config.yaml
intermediate_size: 576
vocab_size: 2048
norm: "layernorm"
positions: "rope"
learning_rate: 0.00533
lr_head: 0.00539
schedule: "wsd"
train_tokens: 233300000
MLP neurons of a small language model. Each row is named by its layer, matrix (up: input weights; down: output weights) and neuron, and shows model dimensions 0-191. Each number is 500 + 50 x the weight over its row's rms, rounded and kept within 0 to 999. Numbers have three digits each.
After each neuron's rows, "fires in" lists the words (lower case) most often at its 100 highest values on Wikipedia text that the model never trained on.

L2.up64:470515430518514471446432441497579508521461392602603496451468552468513523575494422564495572445500468503478498584620448479494506465473561517520498579505440486507461494518427527499516511545533614431567564474477435448490502503490460547641529463457421550423435547519459489482498453581601550620437600496469516493597516473607473459348458452532493445566504530492466518452454418538449453569537590444494485513468483538504521462549503551529476502446516506542488520491455464411519430464528458585522464468429497491541478370484506508552479458519550501483478555447556515480502499491411493552
L2.down64:580530507501454553447432533499512517503560542580457458512488584465515578458475610493491474558509435480437371490533514431487476420450419447588461451468466534421446472479537412598526440439573461507526409606400537499553491451435562433592641484527496505459438472511493500473509530399478478436488503522578471529485532508452557541441423523505509503453516526548598397512467525553472578552466467504447459488434479516523460486569509518498575530571513475530467493537497464450575494482556500431513505495470605524489411492558581515520522419531543486591456452511543515569612486513472452462
fires in: "do", "had", "has", "at", "received", "double"

L4.up210:588443442428499452582502367508523469491465503529425521504602512464507533470459458528511574509470597545423471509532434439573495482511444462490485505554416581601573532522494492457541517574518500456533471462555543432478532543542510441502500515505459603606497443442503371457600452467550513479437437529424576537518561484345550542437449500523484484471467509472487478456455526463506537453469460488567517444543534559541417496473477503608496532593476438501538462540519548441521457430436446410480627444528533518552497578464447493537492524508522508565546541434426490490445559479484526429
L4.down210:543469416393502509502431465522529593523555530559511479596403451463516502460475437513546460584499368568542419515511449493477434376505447494482447539538484533447489445520551513392543460544515474465537439455508527443540462539554483506493494556403524468511466516499527534477524495490548462553572488558521565580476557485563516484368420531533452571455466513565594476530388515523547442522486514562461452505512484562496510445489483455517452456574466587452518496512419517575494564566462413388554505513557475491486571548442481471439483557451513477504420530570464627528614529491499527551
fires in: "not", "notable", "settlement", "or", "settlers", "me"

L12.up450:492536410423531507604468574541565500513486512448459516482431527538558462586391473444511522463449467564513475507527479544456473458549534423465491445578505486488562547481545588523420516549454544516454458484469552471550468550541463586474647472441530495547438546487341448610490502509433556515518601534388569471529501576513441478480527488469525498447537603447542512555548497511464449519461510537460478468468492572511509499370382450449511448511500497570534545485432574460569398549472531552440423544532470484461512552475424516509557544489488545511505532451541566492464578488518542570
L12.down450:479542482474472484440462520407529462535552513499515496486524493596485446490463557518602489410463473566488447492447513483459467509472509534500420376566381452477498581485440610519557514475401475533518493506561547503465461466471574523510411534441442541481526578552432469504502453479527439538453473483434416470527476512363529499564567558528500451541532393436530570506527500476447494478485596462454636497524529548519499501590614548446515441467466529532456592425418504486556529523456547481556406490519467588505517552458527427580499474480499491573517576544552462533465554566516496609
fires in: "an", "anomia"

L11.up238:429456485477476573460548471544483579397575444447530540531528577598527457465473449563508451517497569436551518476515486429460485501524439472424560530518515498478516531532560552499459520570480522585452470484506472523506466439522507472424597529490419574499503494551486454525478530434502432455482464525542406658447584459556529522400565480512497459468422511478555537497470492640614536422453493460483481419542450421488495461392501569453506454577445499546480548594573499496482555591553478503458444582565513518443616464539539509513503595419536489515501496552543451506523494443453533464
L11.down238:444508440536533479500557445477536436382565390523535484549480491497473499362502592516518426469511573514520571461575515541522433506438492457531487577507514606496495431558641474540469485437527516478415523503476609454507509631524454568418423459489569442435443500531444427525578489514545493470467520447481444558439487620493566494590419471486520452485437485509433607382522549545544506485530470481446539445528462561478480617444501548471468456510501526505428585542477507438613469554537554471439517499514534487528459516505502490550492437517481431491543534553470458518511494520486524491
fires in: "february", "january", "march", "may", "july", "june"

L13.up140:524393539517516452516452532496564553406419569463527472537461503499468583519493539502526394464563564468517476464464491456428546556501491570546518520615475515470433556520609459535520369583525492570524574523504560539494517444426407408425563409499422566542550501510595519565491511420394510464582481584491485568521431520579498490534465454533491509508399457448501493445581410518488524555415478611457478523541480461530576480478481502444425527474546477536521548522538476475482499502471583529522497476568448457576497498554497454415565454416509411532480452446499466453456515503494539503
L13.down140:423498540391500445488494430379538506574511438560457552466485494542545515513437463461424521522439395431497539465519469474507530436422510488409527426496505583436587543490429439562468534381469626414583517550465497463491470512480569502530573517496448467496525515469476458544519520551485470565443499527510603520539482476456525553472407542463482435489465456505484482548561452529519459503474512451521472420610477552494512484534559476553577522506460534482637509623468558506512468547554603510495545592559522462515424453435529483582565524453547383493530527491476472449573463548537546513
fires in: "are", "is", "were", "both", "with"

L2.up186:479451512547480502507521423370550577511517420572479483455545551505486473602515412473484448497459482424509424490527459425474508477497452501508505494562422469535492481485556592556480389504440649516490483458564541492535537535470422573616478538593489510533482573478464501513526572470472504523467515507576515490524526508481399547488398459470502552523559497504476538456468519505523473384456524457485454464506485497424434436462522515423450581490529553524565567516461545447557482449606503505414500476542430641594444478526473467542544506498494485453551400567613442420490490414491452494
L2.down186:548463454549486461518404460461444589550464471492516544569455547432535543554467461410544562460544608466527498560448417515501550505511502507543535471512457470453521471464571558532562495490380542503463521498454524467403498431472400547461555506519510454515453455490562464501494594431468532441407467540512490532519556505531542550491456471472468466536505493498443409573468463596442549549468412547373499527536550482473530569597451516358515468493514488502512440462548561570492537520544495482474517518568442536588461598554470426527602539514477645552465511520536444461412503540523405524
fires in: "of", "most", "san", "along", "alongside"

L2.up375:499461482498527552518555459579537526528544517528483598454525423508514496558512391623477560509511504554548467494485538546452585404471562401509533448473520552456479605421422434557554458583458564495521512400421464541440557442434455561490516397551649442391448433543548606469519486529431516495498506429505523450481470516483569436506468516513494474547561507455515578452435494448511451507409457534498468479467451472568527522464551514559432494487448507485454490529541527565503446440549550455597497529625457498416583480576497469458479498505498499511449496478519452492504465583536575480
L2.down375:526450377491619506572561435534465418434469445559508537570544439515508563451558499507468575460564474575519466516419496437498523469527520491475441535489411410448517590502434573525458503459475509438533500458522435549490442500458508524517500445489536540467538459495517487430509429411553579492570554489623565598532511555445445416541533459427531492561572452504426581499571574435484437460500533551626527524528547502568534506501486511527535439530466444422554413522459483525596599419520458505509501451552448524498555457505466510551487510496552478576463470465528527479459443411469495399
fires in: "to", "like", "high", "against", "higher", "large"

L2.up46:458402658537422516443519388539476524493437546434483499448515530497579515544548480499533562514488572516513476505520542494480472504434584529429446575588545436538488476535500567496628554454441419464580542567456614513459449504543534515466449459475381489505504459476440534477399545466527486501486467465594491384388513482607444447509483560480502550529546448433548432497534473473484482479508512522534532429525440486530541527469529439475535508536558453507532609401488513502653492466463514475499381508492530482492535536524483546453399449535537486508464503453510529522569453441497520470
L2.down46:420412527498541415482456503454510528476544469486429455516513538575561560488490445518495447593587475493486550545414474450554486507427564451508571501492530373528395528508540569470471540566481521537523543501503470488570478541556432534457490512573485559473561489540485496449565377492461317427527440428520529504503467582554599472518420486469469535553486506516559467460523500467487512554575435550518490429541516535484475621539441411510550515401506403466580550453520479562480519555481467569476419506593466455561576559421435513483510486567520516485447433484492538499510549523548469547
fires in: "became", "to", "signed", "founded", "was", "into"

L2.up22:472541447478514520449413494537520514477465539414528550539499479471483390457504469561547467530593438579519492498569451521488452510499490561450484582467517593459505494474507443575533479470487571554460521493631500530456582519563519609542509439454572532462497594532536523530552525543437498492444460450581497498448539516493470542514385497431400631468514498488460575511599465616460521614441488453535500622463560534420491482541453522510514431473427548412433529548473525485426523474514512572561471395551484402447475512581485501507506565480505481417535517543477494471446508420481538470
L2.down22:507456515484483470493570542482461561505533472591468476489434433531424519469479550479467497496543561447543575527474451569472447598508455479487474561503356448593438521499492531496500425494574509491462487587477480489461417474538430428434516389420485575501584472547526518372541556510436511492510482608430559528515548533551496515494491438489475478637511486491529508445476471510454485513522447464406584526531518527561495459475522466484518553430571592452505500508462430598570527448535451571498554501534538447491528582535411469428609512561500528519417504442575561425533541410569439497
fires in: "most", "more", "total", "life", "by"

L2.up108:491416462496442568549599513526474415474481456487557465441492420522477521520469461422483529555484607475544551442625488455471496531541437570496529446526470496529437514492550450454419489572437492462430494493484505451494443437483469442529471555512507512585528504482482453495461450563454508424534473502437581501521489488495516557531537534539502503469565560428502500609605465495396472472482552543506550527548549462514522518538463614429424534454534464471549483522566464523522471510559425651409491494496585546502471511540415432609516572573508466551540484465650578432494390458481515483
L2.down108:467400357620511533557489536543456586459505514536494480513513444489485541480503476525475503502582562467545496447509509488541478495408517509535462526574460514538562481520435492502474527524567418363593472544492539543503485538461570456471514492494464459497512436521520565489411551483527498424475585495457491520516440530437524498426509445444497484436501432519517559428503488461420479442489528487478584574522551510461477563469509408576487498504542506596421461405518518537619647538487538401478428502580522547429535446484511467558593463432514456546472453428586463472437521593591495559
fires in: "her", "the", "a"

L8.up252:489492469518514468534449586547487574502515446555529494538514485630495436508475587486575480525430473545534481505515529506434607502566515589474550519547450550366481517488481501516500502519466572465445549525590473407397561430502536544480478399564512508572549472540487524414497482506561484525463485405474497426448443567519465496419459410479520499436443470596571476448563400521437535434479454553448542483505514513483543431573501503478486364564503503505439533464471572530549507483525479454441518620514584458531564467598500571421516484473400479554494508512572551537564462456523435532
L8.down252:538461472522457494475428418496523511565522389445583480516480540491540497548470470473512493427497472503545583484499580455467480521513440495323504475497453554524463469523453462544458509508511556534514440559464526566418475505529543495564617484475553565544582495555450540449558480500484503470569573460465572440548449465524431508525550445411498384419538471506410449474537467373417433454523530514546526536488462544486509578438618479553517518535505484492507548522535440489527571535540515485558555442493470579526577481448552548515489384541413635479540557451459477520595481431503518437
fires in: "a"

L10.up429:565477479501575555483623511524453579498469489456465485542390438423527470485555493499492437547489473473515550481457403525532486484443543468532479570499548463510522518426535488511528396491499394530385461432496544542468458498432489598553544533509503482565457514471438511503409444441519427525408579525442544542524560527580481525488557558504452541516458526511392484521508452486494546522446421420472421513455524508369489512524483565544464536453528626428405464616564587486568502556472541499533550537481490551567469488582521433549485403513457485454437525499484558462377541490505528528
L10.down429:545568599560594514475571496528554516422517426469414411515551489525570526452524455539581454516519434579535478488572551371418467451482433467507528545611494517477570481545540357392555525475470567527527448494451469637470498476505481450501453494509544562520523510489528485569496580549517547517447584533534487536533567543521471540510571492567458548440522394445565519438493493497489488479431460515446474428528542459428489536449442512371510499514542449531500418568537494464506521497530556560505489492534528506439497464510537534484479434453512376544444551392427510442477514507432450523
fires in: "march", "may", "february", "sep", "nov", "october"

L11.up485:510497442448628492434447535483535463525440508545504486582527533507595510601473427452550537403463467532532562522485518442565416549506522493489496478558490419480468501486469452486594449462573486524421445390535526508476479500530445482400516536490429538497504494571450499479547469515535482529475570505529466472460438519423363490493523477460442507581499534487591463465533423415510500421497587456558640492470587611585448538427449563500539462479544557487515471437483541466368535484568513444444454521510462492492524556536504509470503567545529569523416477435424503542468463562504531602
L11.down485:498520515463486450441545479520438571516490445581489466451423465498550445521470512532552487501514667488441466461530438499573401544539553524439522530581463511539448481517561544531470518502498500574431554497475543565507509506546438404535489481476488489546550431464514423510435512449525469486520437604529549506470503505592505422486559527551469385368489572506514477508412391473491518497510427490425493582537589588545546553601528574582540464431546487444529438481568507511544441467405510539451500472498445483550547575544396519490395466464513459555496477441527539531541519529472395555
fires in: "or", "and", "sq", "website", "mi"